Part of a small language model's weights.
Size: width 192, 3 heads of 64, vocabulary 2048, 11.3M parameters.
MLP neurons of a small language model. Each row is named by its layer, matrix (up: input weights) and neuron, and shows model dimensions 0-191. Each number is 128 + 32 x the weight over its row's rms, rounded and kept within 0 to 255. Numbers have three digits each.
After each neuron's rows, "fires on" lists the tokens most often at its 100 highest values on Wikipedia text that the model never trained on.

L16.up53:118123116125144138046149141132137090073165049120068108132127108155149139128139107116186068137099148194162161157175089129064096142139121123203167091089108149140145150097167080138130095124053101182134099068155109119155104162132080127136117095115124130149087143082161145124123161120132146074124111134113155096095064177128170189114133158112123173142083137141140132192160134183140150097090060091157094145119078094145109112110158139116123125124117127103109154093119111116127081114122142103168174154167151163160167148173123122153081064119164185168192081059108148123142107161117177114
fires on: " T", " L", " (", " ", "id"

L12.up151:107101131112117148138118078067119149134072101080128155138102107103132106152126147127125163164170051093150117120129100110148115193145138085154130144140148108117138163134066144129115168163132120065134099132121126186095165125151206098057140152156154143117073076077109148133110128136127093125188133106099072126098194100162134099179136155162097101127185190154116131144097072123105151133201156120138097132170124165090142089144156144081103076127119103180084089215162125166100142142153167181108171125105132090082103140078118100115149124160167104140139122152121192083087151138099207128
fires on: "ural", "ual", "ious", "ic", "ical", "an"

L12.up86:132064053082184119080109205126114111140109197142111062141095067120128178102171180108109191087149069077141106118060099108143141130081130133127146130129161131163158087142148152134113179156124122116182127134154120121118103121134067124144182073130112166163141117188150097161165175146181142175136122111172188144122120139142130157133150102104093095134164122111160096111148111104143142117118113079105151130100100104133121155185108078200129122147092210064082122108150158077115141103144135143143163136183130118143107101144142084175147117069111145067138066090120143135095175132133117132
fires on: " T", " t", " de", "ia", " Te", "ev"

L19.up543:145105100129149094078077096142210130167093047168095112160140137138187172167080127139160172123171103113123187110070094123163103086157150171129100154143177196127145050092168080130127174132122128131083071135147060173137126123125155179116193205150103144119168126114092078099152149091151124164136120124124123124119125092155151119099078099095134139164089124085165133219137101102149103092136155145135183089089166129141152123129147112166147111192132133111138109169089113107083127103124084127145097113104162146054151087126114116156108157101149148152149135140109148154064083122115125130
fires on: " tr", " s", "gr", " cont", " acc", " gr"

L5.up83:111136155155086114159110127088138089178083104101159138130114077150120144116083076139137157087095080130110123140121118115121155100091078133119210099112131125153108101140163123158112123105131111136109172169055109175124161166126164081185102081155179083101182186067064114148099126154163101170179118173104079082151105165118127096140095047208110167104083128139147119138169087199134103107080132127098098103120125150145145149148150135086098175075135172173141174121093151167176151132132182135124127139129109130127058105172146113100122157151139176171123094093154171086132103173143131118
fires on: "0", ")", "\"", "1", " of", "us"

L7.up122:082082167093100172115132127120077173148174087143140131162090130092083091148079169101143116130136085124061073096158105096110106145201162104139112093108133166151122083109143083140098139153101149098171129122071081074159127122175159097103119065154132153122129138117121178124108217102187114118123108150116157184125109149144098112102102181158094105127098149184145124091173139194159099142129148131094143098081138137122160111118124129119112167159113124156155116218158152098127135170173168065168111165122137148129111147138130079135174153172072103174136147105148128127092093225076144121
fires on: " of", "gr", "ive", "iss", "ional", "ical"

L7.up362:152118121117073137147157099091138161197138187092149105135151136088185117127121085125052128151131132141129169020078128186067140100150133088149096103100102158080080154130084132109070095161122131140118154139151148091160099114092169078165142116164056120164153116141126107133122198116186148187127171125157112153136143095151094154097122103146154182173163152146096099162107134157109090147104142141108134076088163137124114106157066115144179165133102159209157103182139150099098111128146081089137171099152082085142123184088138154136103100112105108134133132148160094185165124083134118157
fires on: " n", "ask", "N", "orm", " form", " N"

L19.up694:127096075121128133086133113138132134161102121180099187115181092210173130148110177126132115175209170139084109096130100128119117167055161101152061117116105091122187114176090067120142059180124107150088146082134097129142126110144122183072126083092127067132136143182104140090112165117120094143125149132202151110163149146183169029154158154128167142139149071102141135136153135146177153139119090122076134133141099076117109148092125114117158157089105144106148160156114083076107065138144152080155120152105108100141180109157140135153166162166134157121079111120115148118167167119163111111
fires on: " inv", " reg", " Reg", " V", "os", " Or"

L5.up592:132127142147143105157129108111134108130067072137095194074157132130176159104094130185106113045103097136137095121086147194143115184142086129106113068151128138077106111108147138110103146078122162157093141110087115134111170104156090161130142111116134146144153178144136165103137088161145070096116120197133146170072141113106212144174117129119178087134108172155151187115136155178123095149112057214140128166135101143102094136095057084103161082153080123198143091089155116137110146116106206106161153093146133130123167131137178053147126115140090147152133142175150109138104130099130096141
fires on: " p", " P"

L8.up490:117165139092053099119150112127161139126132148182103127122142119157135142170075120159149109116202133099180144156085059171090121124148092128156164117201096113123131090118127160141090147135087110116149073119117088113190061113144141117153174129124131127122163130060136078136097099110091205063076110169136153169143129154161123149180145145227145124129095111119111092137122133156104136175079155123139103116094111125092126115117107098122105043080162107191129131180164139138143153126066100119200138127146129108130152154137128143109197079108049132124100114174169091157175130135119120170
fires on: "o", " ex", "94"

L19.up583:149139113103100098123131172121160136139103131159106113117135152150172137116105155185145173158152163124142029149198045198078117121146101128154113113181122116185105135116098126074163150170170096110137134138184185097102118109198121177146081119133130169111133149102091106124160135145104110145170147137150083144112184084143140087156083077120138125133118165106145108114119165121136160142114114090054151180117153129094102118143124115114053125093129154095144134121143081177157102114120095123132121167145106122103161149123098114110090172129082142059093198159055082072157192185120118182
fires on: "-", " called", "ed", "ing", "s", " or"

L8.up56:190067124149103168104148080154160155163139129113117179137149097106058131115179082122127059128110088114165138148103085123119148117128104111100145166067088109089137141133163139138224127165077054159172110174140161155118136122163105093120151119116157099146132147093154116170098173162152113122208143106139088122089142055176149118121146133157153076050124167116119095069173106168103155139137097122152116117091168123112174150086144110148094143140105137161068137178154127137132129107136197113150153163078108077048110125135090151097123106148119158144134162150072097073153117124177123133
fires on: " be", "2", "f", "or", "b", "1"

L10.up544:133133170163159164191111135129120160078144167120144129071110140122114162140125121180109159103100124124095153184120133140083143091129135198097175113129093155093103093158132115089080070130128119204155135109195077111115136120118148148106119093088130123062105125141096156124134154182111151081122141130131123155172131143157102133184141109166181099148085148079097136117083099100146182098168128076147161071167129132102149142060104152105123114134024126167164064146116144136146169135163127118126076142134153125067150115104135094087164152078072131104194108111230118116143102152131160176
fires on: " of", " a", "ond", "rom", " two", "ur"

L8.up86:108116062127130166150130138135119140095155075147128111131171130147109082102145102128175086095114153075085078162101158106130110168150120128134133147142059143082153164142119091173178172159166142116189165115117116099165097185196143067176125157119157118123156098155118155114155150166111119108168150099132145164104126125112167119101167170083104095066172157150141136127152076124098179163143178099113146116106117042148128165083094113137153061161165090181089102133108099126104071180106137135136133176102105114089127125211111124102107211114097079186093116157169166145141132080096128156
fires on: "h", "it", "est", "g", "H", "50"

L3.up137:117076122135089098143115092158142157133123088097148098159086087163115145178149149082123112086054117151140128115079113116124105132135064120169110086141176138153172102163102089099101140125110084133134164139151113116118156182136148122099151087110093126079152154128223154125099186171148174116082162137082109136165184149133192043147168165163128113087171150181142171121199122102110095144056136145117087131148095117107080126118128145177179105143103120157111119124142102099152151106089145168131150171105142157134173136131111130158141172139179125099125157131105125125136122051007136160
fires on: " t", " T", "T"

L19.up342:078102176121044122115153094158148150162139068108120156118162152135110107125171131144077094146093138132155152120133152179087151094183136129158124122125130137128121116148069122138117132146108119103122108181075085131124137110196089098145119102121125081112136171173137152134080136160203155180148094137091078138092154119116157151089056107203134222081134106143089069143134106180229050083120137180099131172160105166110163111143145108154149169114121132134152125128092152124089127075152128135078117098133074081124107194168162141155099137128123148135088145110166117135101125113134185155
fires on: "s", ":", " a", "us", " of", ";"

L12.up627:172104122112132107169120111137149146112073138141155139107160155137156171120192166123197089148140140168068089168137106209093103082119159163158105122147182151104112106122132189101150117156140087166094101063117144147135100152128145159116054083123157128120124132154126085087149179122138161187152057072109144094133143082072090133126131151142165083148109168132087135166154173136087106089109122065137167135134162162091125136101107153111104112092147093030129117125104166126167100167157140170156117128166065061192104119079141167115101168168125102115151149118147104146128140187151083142
fires on: "s", "p", "ed", "d", "b", " life"

L12.up623:100093116157069133127166067106091117164140132078083085097150065120073136096159122094148164092127112188185041126145075141137118145125131097169130161155058113054098160179145105142141126101134151140208091166102152086117123114098147116156143090165153149146121102103128104121135176119148099107114111156120110133115159128111219082166123173188165117081119138154160158134149132135156161120082085145118144141134161176147116118112134135170183067156138120188113094147143124085083153064173103125074077176132127131138113152150102067154141148121175137133110165151097150163097110092092091173
fires on: " P", " T", "2", "3", "23", "24"

L5.up417:078159093156136153105190103104121166055203155156128092112136133100150135141142132153099135137135126135134124149065138175095158160143106131152139107066127081139139172134119070134080159193114138163139099082150120129193085125123110113105144121035128171105104111111117067134073173081118171175119112173103173196112131143094136171169188117196143109125105077098123118117171150145142101112150165142158107109131113086147141121075144150111168083123082150196140130144111186071190148135120121148165110133090136155068106104077090112136117082125096113125187102139109049157143159132123130112
fires on: " of", " for", "R", "urn", "rom", " serv"

L3.up680:125078124126108124138133150129132170114077070144113170114079105172134137119092161162088131041097111171161103119167160150142124123136089141119101098116159102141080069147108113137144137122130109178142192081097110179181163163126123162099101075168175121163117153078178084076159121111135102104123150220113144132099152086104155118122107143096194136146138173152136131120143138156094137118167076171100119144151085107139153130071160090088167056175103093156114041103171146151090096072109186086168105113153124156122082183153140120094121133179109130125107155164133102162137161138134147061
fires on: "ip", "P", "p", " p"

L11.up464:087105094112120126145153166135183125108150173135165164142104114149054135164145150141099146101137171083088170076134148153129162170105170173085209163108126197081143158117135147096050129125075155074203076189092119150120100131147182076151144052093129128132142090097122134113145125109144074113134155129122120102094123117102127134095152145168117142117156135160147098157096061141156080163157122123117088174153137142128148120081121143093137145103142121184060127217174108138118089158137166153090127162112078092151188125119140116079137127084128112093173099167113086179141141084153130104
fires on: "s", "ical", " st", "est", "ural", "st"

L17.up243:075130097160045150152134124129163132181085169125154106123148110100113113132135085087153115087153186127190111117160086147096089121096090153085129113137081158122108111153113077110114135155132112100111114137175121134118145164104126061170095091130086136132141133128176082040090125118155140143134140137084127129129138089149207201167083131117175144084183165134096175092159126129082142169141102146133124122143105112118098043137081138145122092124118206145123176197171177075099144168110107099168138099187133135134153170073149177152098146099066155122101115161146126196121119113161127122
fires on: "n", " No", " n", "N", " N", "o"

L8.up37:089236123082074144070123182147098129126191155122143121062189175166130111100129138117140113148124104117124110065146103128139131149134149154142093136160125112057126145096141119153152113139130123097153061066076126134119116070084155183122124145084136143172162123147174078155115126152131160102076043156103144154087159092150146162081151106129089120150097165117118093134157055176136084116147152080097123132142077202083148097123146147093151121189117110158097150093123154115133165133126118171126100113179145110099147132114156096175145093143085144142121106154149130183069167108171182144
fires on: "ant", "al", " en", "ent"

L19.up740:134092082083125112102137069094129135124099103126154173158085085097187146135137121139113108132165115139084099153041142111145157148135074068132121100113173071161122081144181130120191162148091123193154101082085113089168148148163119154133144108086115161095164120191169151156068131119149136109091077174148124143141120137185107111108144152153119099147155158170141142187160161137073181122105058118112140087163161111103092144133131127081123121167102098116137138126201101164084087118143118109172130145109100075130168109165135121178152078109100172167099128110143133134155185139166044186
fires on: " v", "on", " inv", " con", " V", "ou"

L16.up116:119148079148162062105103181123114136073116092177146089126178133136092080150147169154144146118161182134242095139092102124101106170109194190109174133100125143154113155142115145111144097132138130088135101114108092186131121117102099102127106127110216135121126110133127135140100146140153093072135123102132095131052176116092104073123117101092097106192086131112127126141154160157107062112144143138154137106161114114146081092144119149162131123096090151178081084139189149118088129116108175174154145107190163195146183127113109106143128169139118144168109131176170026119118083112099129139
fires on: " st", "st", "est", " St"

L5.up449:135145098131135162095166150146190167161121145121106141174160144118070123151150146192088096131119122106111109131139126143124114130139127061165094088103130190178106203089153088078148117189096159177086089123164136147166152132094040138074170119146138124176070151105108076091176138080177129128123101156112113161080171117169123130189107088117133103179136082075153108153093155179143174107121151108129153180119096114088172114103163130165168142113086180159149140169123092139081102171160075158117150108156100087132064091127127123108120158142119141118083103099126085178079146092120168127
fires on: "v", "pr", "iss"

L15.up444:162124093171121087151084184173172100135126098107135069136158146133113132155144157130143152143150115144086173081116171139095119110083171135118171114093095136147169178113123127112090135068080137110075136187052155115125147167092103088116120147078127152081180165106133099187152149104095102110151111115090085116089113138146191066091094103139144133166114165153082205183142085111105121107099158068146170080174143160174158125171150162136118111099149134113150106177145113106134113113090144063110182152100098036154189167131137106142143154083081146119173103144105139123149131132155183139
fires on: " st", " St", "St", "st"

L7.up749:137126102120122082120135114142068132117080110104179107127078140142181152122165134139152104142167136100080069119156163107164200141106122127115175094097145109158102157199125083115143200125107103112137111135126106120178184127126048119126101108185142089105129110099130161136130063125093146090115148151110107131205111171147074092112111120173159149184133086173153143139136149079129136142119103114093160101098045158112181135090146120144191192115094116135082045176124138159136112145176114131151124132066123107164177149072130099145112137079130208137153119148155136202136140138108126078
fires on: "ud", "ur", " her", "us", "ig"

L5.up566:148136159079107136098173161119087103112147118128103093080163096155112129132161150169105112141162144144112143075120184126119126148100178167146160108127084081099118119157091130137134080185117175137098099134153116183118108190127112082082097102072127149066100125122090139144152144100202135141089109103149206136151135124089127138095170067162104170176150057102108108150164172168164122122123062088124103166116148148129130147131167129133065040167143196108162127116099097150154192128141145153115159116142190129170112088069146164090175146128198139159112099113121120139112100159058122141
fires on: " —", " −", "al", " return", "own"

L15.up332:153119072191162020145061128125138131101151120075102119096148159174139137119132120081145090177107121106166121155099121160134179160156143156149121141133121108123131074111126138141143159123202108145151069076125128093127103107076082174139093163106131140117176107165171081128123145101125124207139133187114174102113127126157059062140187121132084105118118105202138126152153178162103152107061082167088126104100136155110138169118106101141162162124126115108067155155159124125191118080100155108141067151132132116159136148111134166133202141097144140142112130126097108042146077128169128135
fires on: "l", "t", "on", "if", "an", "u"

L17.up400:049094107094135149073124154151107063082111101100125119075143111132109100075150192146116148132103124116143087149124122175101069124167115121163083143119164159181122127120148150118101156150148148067145081085166166146139107165159068076158148031073143169159128133103174156141123160131123109133110147161158172092111162127124168122110114120107167120146152107093152095131108144166164126096128070127156152126093057109082195137148157094170108051107067168079138125122120131121131105134127140123102147142112152167142155175183162146150086090143173172170151075079081194130089153137157146157
fires on: " t", " T", "-", " "

L9.up285:093129138083087143102115113097162117091142102167204089165122120121148145154139149103127122144123104152140057130134094116119176172123128141096129085156038159057105146140142141116152138155135122099140130124137122196154149101147205187164103168154101101137133089167084103125124136202190111126145097161193152080106103105147115116138082114218157119148040116110159112100166098188146119169135106070121112134158116112129096150109088137151096106104097082123067154086075161135142172104116146154137148108093118052100061104125119086160159101155147137164086111149147110168098140153187143132
fires on: "el", "al", "ent", " early", " both", "ic"

L16.up101:138137120116142132144160030114094194149141105152115165114091119052128148169130179147133117141103154145165151119152089164111133069085085139147142117141125129070101105130149126081126103158151142092142099092114110131069111105179101087142096121189135132167131146125139108155168143073167137113105143163052155119096118119099185126122169203103106113076103091122068086098097084121099151156132143111113119155163209167147135112122114156119180103119147135191140173112082129157070155135124109135167179184084148172087107143130174096141159128126145150111115142152148094074043149095138143211
fires on: "p", "ial", "ro", "v", "ac", "l"

L3.up330:127119097181040139138110132087145144148156161108165161131105168125133203153132138138072074087160077112161105127150192095153094121158144095073112128120150142134094090121109136116137122126089150138169092103138119149192097169132185092098107135098143152119120105136152149106157142116111088111113111117130134145149205120129101120148113119066110127075126146140130136134116156138120186188197105118121121151127101144081093116120125108143094125125143123086069136230139133087126092072122203059113107126070169068116184155173167052131147106141139071148146120106191135124103091187116171180
fires on: "ical", "ural", " Royal"

L19.up141:174107104098104139152092120182152099097147097139150166127082129121066138180128183137112146138162167128135151141103124097146111083133174159104152128133160145129153064179138115162127127069135143140151110122143172093089150147129129126144093102121122099095131095120130133101129176147100063175169116110140163136088137192121092200141079117095145128130153120111136198135225124096126091072092136074162097143143089151098098019119177116122158141109146068142136144124155137212116106137120153130087122148186134086158087134197098096134088091141100193130154105110129130144198100164071150094
fires on: "ant", "a", "our", " E", "est", "it"

L9.up757:172124072183128175108118090079121108089149144173131045117153118157120125084155120160122137124111081138149084106114102134115098089146132124066163186150149088200159122097088154123129222135122121056097099134095096137107116135141174161120111114108122175158159115168156087164089112171167132119137121113060158080102091104119133127149144152115031187156092144121129116142095142141142131113158182139112158096127147137134168184123135071122151068114162131187121186157207058165088114104111144181161093103132117101121100130136115083149135129135143176097121180083145118124103120110174134165
fires on: "y", ":", "er", "ro", "r", "pl"

L10.up576:133115147148059146073104102141157095087144161108114156109205122124128097116107124153132035090146113162189147104112055142115128112111116139161128149155097104105144129233131113112088162142161099126115037068130149189151140118102094133189128120138130136139158167119104066104113092104140160140113117136154119082144085149185154127141129164059135131140195141134150160111101118149099138146188121125163124090116148168096120087151130043175060044117119098124135124121151166159085114136105133135109148145157114064193113163150134131144161104120118144139104095104168080128139150145194172121
fires on: "o", " to", " not", " st", "e"

L3.up417:131121129118061175162078076162140137174062113152124120144135129161113167167124155088132144126110082169152112135104153097133138133118073121165132082172159137118189150106124089094086117095074125065143172095138143125149145195114142114127206053107051099123120135118157130152105093102128126100157138121138184113142206126115172089085172089127094088104141130139137138106146129177112041160136105149138153124118124164082122116118130131154152095141040067221086151117170160087164085113161131109089110156108121158080147170187100154133159129133183129131175158151138130176102128119120115116
fires on: " t", "ot", "t", "ut"

L15.up311:153151108104101090128109076139103169125137172120122142127175139089145125125101179162158111190128155116124100169168146174140115115076155160099088101113185107079156100117164089153101137063128137148129151105121126122077132105170162093137074095128063161073158119122175161163108181106103137088112096128110102103150161113129133107158090082077153133068157090128155172146169080140197150180180124102080144188086094128174156167071140136065127107095118127147132080107104164137098144152153100141141178213166149112130113169166169095095128144125108133121104149116154144136031168095147109179
fires on: " ", " g", "v", "ro", "ar"

L8.up191:111070152165101107064146171135104116120165057118062111130101086134165137159145135126162131088144135116133158141135089193122153172131097112194086145106154094158128225156103101158185161139115114136079169151127189129144117126080130139128159129195125159132116138106106140116146153138143127161119151163118112125165106101098128056108097101135077113137132206110115150140095144107114125156160166101081098175117124107088103148173107139092095093096107157167133137143150084117114117141094091132204049183122116134111136147161137034127099076176142093093129123196149130124045154090161160134
fires on: "ing", "ed", " of", "al", "ter"

L16.up570:087153101120164085117129127134151079108108100133123096127173130166103158156142153161109178084157124146101199088154128105154154108055136197153136116090124102062130111157132101121118127121154163084168137101128100142132146175117097119145127087076159145098179056150094118193135127135060076076145067066120126123121194068128134153124089162074092128124147164164148154142125093110164084156143131089159159110176132124141140090121126144117182103211106164087135160144125101172071149039158140135068137152108106109087201168142138080112150115157126130131114144148107083144092180111138124101
fires on: " st", " St", "st", " sc", "St"

L12.up429:143136089148129113162082068158148170170135106134147132186115143096149140120123125151139168150166090139177144120135165056074137128079091175132051064160172141153099075124054042089130163152142126143119128096106105128160098103150127121129126078141124147153085153152139117126113184091149149118132123192106136176134151097120098177060118117170142149106090158104124144132175140124063119107073134115111102147132159142167157126071128110078137202126114064151184168165150149133150162131093099113083119134129124143076159102133097101161178118100218118114126130177118188094127083169143091148
fires on: "i", "er", "t", "e", "'", "ter"

L12.up474:102130126116057130088114109187131092130156169111214062129071083100125128185116161161154135140145113109126106147117141127144126085137124185078114158068115131047137160141106130123098107138095100137164189185141134109098122137105169135138087165127079119078139164205122113109121162147075111115124126146116119109164160146170094114113127090208201091085121134079144146168081126144132085178085064163146152147154104135101144160139141089122068148149077068110081116114153148085185132124109139169171075195129111119114144152073104136127136130127153130127158133186120128136172189118151153146
fires on: "es", "el", "ic", "ar", "er", "al"

L7.up11:139101102095103171119138067151133148038144146114131125143163120175120169100072129114123106127172196170078099068140166091118138055117088202131103158116145111132162148124158111086111091137158146101130117096148147113164149154118098111104121163087110126112188162148118153165066136159147104097172167152132126101113144149121156203224141128152117168171106084178130082122087156105142080161168116123113119114145123160097194132120119171126168090139094131185136167130141154105141116159116108159164129123160112188074064135130107116120171089152145078122087130107157136091134081149078045087
fires on: "ro", "y", "he", " r", "ob", "hy"

L16.up324:160138091167132176137178137117148135091163089133103165149127102112156141103129105056101113151113141111105130198121174109129198187176112142141132061145144115101111081138118126125077135168144131146068135158149152136141118128094134150122086068117145105056135154107121083087097154153099124112076135097129031157200119166130105151083136091102098171103150200115133065128120142083134181193170096131093133147147147195137164123098100105128106108122098134145171078093135178115114193119147136090181128113155113094146132132129177105102047109100141187121145126120105154164190115150147089169
fires on: " |", " f", "on", "son", "f"

L3.up689:086082112188069118119170088149171136184086129142121193125131094100146163126146139145073113168161074184139118136116074140126125155194093166144126114146148143131152126122054142140100111102136061122156154117060115164072141186150137128096114073171157078079196139104162118162160107164113065104163134099146084111086144104180149139150116093171138124142183127126157107121169123101095141192140089172124096181117128125164092120062083139149154093171127146140136140117120101139154132165075171113143165108135057088065085125187121136126110125109122145136132147135107061172144139107082148151
fires on: "p", " the", " February", " p", " January", " November"

L5.up707:158125186135148142155113146191113146172158118152099190181119143134205128106087140171117178126136156164206117101163140125102172121126150135097146140090174105024092123161123113076114153135140121133104148106060127119119138063130143059120119085162128113183142144139108148184155150115162127144126157109160134110080095098170083146080139119113134156130140141124125130109117133149069096145103180158196137147081137147110125108115112073171115109138074199141134101153087194048141111076157132082134050114127123113121138128120159076103139127095151114117089132033149180137135145121134107093
fires on: " form", "orm", "ust", "$", " Cons"

L8.up408:148116100132172087085112153096094128102144059157160115084171121150131142086085092158179086135146196165173178117063190157071140187131141180145166152197087181128144110117115141088132172105116136096139072112134113128152125167106063192090155154171117151110126100158125158132142118138079122144096203158143098174082152113105103091136095079140135082104111137151093115111129069140121089068094142124167157143154115173130146120123114092094168132136113147079112133165058101144144084162114131120080128113161125140133144165105120104105159086124136191102189099169081115091145158122180170147
fires on: "t", "re", "E", "u", "ac"

L8.up31:137162108125126090085156088075112144108140063130125201101078104140128102082136113133135163119179101169131088118150174189116146111151102086164077105137110163134154132137121104130148112131091139132118113100113131157110091117154055128124160102148096190147169193091051073130083156108119085158145126211103105197115156119128146142127154130151087163161136155101090187139128151138199087127152124133144188113075085100122175159121100150208107081084182118108129120121093101089138115119121102127108126090120140124132147144177203198115116089166167141177187101115128152082158129116128124076
fires on: "g", " of", " describ", "gr"

L8.up685:071134164136164081100115144095125147167136142114108159125120119141077124118152128174107111177096055136133143126110173090104119111168111124081097123148115073140199197135134098122198145116185111124148086141118120153107088095149127129179136170142108136118156159095076086124138070147121133132104136154140153118094196117132124166203133122123115134130096120107177116159107122166153163180180161130091119096097108132090198122112194127136135069075090185119127134182073136124105048152180098130112103156170086126184061105111092134092164106148122157131125100188120100047111109114169171099
fires on: "act", " to", "ult", " of", "v", " Reg"

L17.up123:162144151111106114029108096176155142105098150130099197127153127107120141129105103053160101080116122121146112087100146101115107135107136147155105114154097152173162076130110092082108122162141107097118109052158044138156117096118134168115163136141118143096176098145080189164162149146139094150162130137153120126085182141138095115135091106197122159124080163128189170188164134116111117045114126129136149121110096135107173125138107078106150139154178201112136155141178175083133182138123127155053116130142182167119143057101168122132131119116141155079141155073063118155095119146168166126
fires on: " de", " cont", " en", "e", " ev", " tr"

L7.up530:146135111130061109131129079128145146065148126164162071146092114109110067090120192139141172136137092107111138108138121170122118139118080084130130147111124105044183153146151164148138113155159120141111118111171192092127094152146070081138179140121120086109162132118225098150152137146119129072130163146085117120117099097159098091126106172096149156102106125186171074119162077111121107151158149065066138114121143150107173157075182117109189092161195179153130130137084121129115136160136147092164149142161090163153119126178116113032078166140100121181105101162125077121156157133094102128
fires on: "ch", "le", "g", "it", "med"

L16.up209:118117123164144131161132105121054086155126163170124122168162062135059074139164072077169042117144112193161116082121130148139085098099095126171114096155196141081096140109143095163146121103151115131144105137131119117128150120105145087107123135146160118113109159083169163124128179163126217057158178067101156185089110093140148138115191160086146135105123143149180151128167127189123124170094169111113120123147132131058168091135144129150079081136067155094090111169125120170149127141121141155083144104091067088147127115127165108090196138158098164062147118150146126114133124138144133130
fires on: "2", " most", "1", "ip", " ex", " not"

L10.up218:098137107166157144147128137125153120141158133108141105153176125048072098098159117147147163154174148149161135126184092119036130068114100150139123158151132113123141064098107102152150130127086100119075138105064108165147047126098102165083115053179072092139099086109206117101117136084145185131089158191101181165050094178141111110176098099144127164095088155081161150144086160152136148148128174083127158092155141136131144109105125123117173161084118123135139145166161086161146181178145163163139143099178086132100128091110126098127111116168097121068120168114141168140125123139142156150
fires on: "er", "ie", "e", "g", "pl"

L17.up449:152152146210112099158124188107121162117117128190147117121129105103129116108180120056104117180115132130152104090126151075055193111136162143183089125146115084145144137129118189171139121165160145079076142131138142112140133121165166072193184142082127092086125097144132099122135069169069109118126094131150083097132193071111133107138087142086114135153082107105099175083149111132119115153140143114137188154182137141122112069124121183137156120084122144178156175175143052134117151099127144141121129189114115087125157132130170124163174141095106131103139108167066055093058153118137111118
fires on: " st", " and", " f", "aint", " dist", " St"

L8.up99:121182136120144093106160166136125111125139094149096182102140173130104103103092133181058129122169088143123090173118103141118125179122098100183112061183069116109088140150109147179123107100142105115187094107077105110137129157137139104140132160054166133179139148182161131082142121124049140121084164158204135140152110079140184106101150071183138098101127110144123072153086156117103159109112165132124131166145102132101121089131129089179101129107174121117116123036128175160144134176143164182220112103125091122139105139146111152127164124080091133112189136184121129116181143150081142165
fires on: "o", "ay", "on", "et", "n"

L8.up755:166120130097133174183177139078112149136165146083141135127119162110124176155142117140113142082139108169079107070157161095091063132107113167100174159075144124142151126129173164129126078118079160179087143158133204103141134169194127158129105071055176159104174107124137134159131135130165118149102093133103166131122171103135066115138159171069138144124122123126143137083105052137075089097101079079180107103159121165118097059115171121125190111059131100172165125122142111128121149104107165088064155204171094101158163176161146145134157115161138154077125114110111103145114145121100123123
fires on: "it", "est", "eat", "ight"

L19.up640:168113135103072123147113122105083157195096134106169117083095151144174139047100150112129169041121167147093141156174103152151096137179111158196192137141093079096107139142126117188178099118139125148170106139122132159138103138133077149109044123172128104140091103113152210152164067099081156110169179134063128080181136115150096150136115155115167170129166141085128111124144141110131139103130101043107102121156126112163180150087177146157158153096126107137087149163103151126160187106154090083150115103155111129062116140146107078131105177090110162139120150143107103105115137151140125082
fires on: " her", "ur", " his", "ment"

L8.up505:046100128104164144127160152090138114139113129174106112106128094063145116100111099144114170162109143150161151186193160190134092097129108081186155110112078115107129156146139160150170155172100083111135112167130096088177152149121136128142139049114115113149134114114153075091126149124130166094112165172135108154115127147159142094104155095102163104204088096175165121076105132120185109132117161048157142139097143172094140127110137055137091104071166065123165124138125131156133139113119100191144091213146154130133139144127116096108158076119112179112130074183130083208125148105145063119
fires on: "ing", "o", "qu", "ist", "-", "s"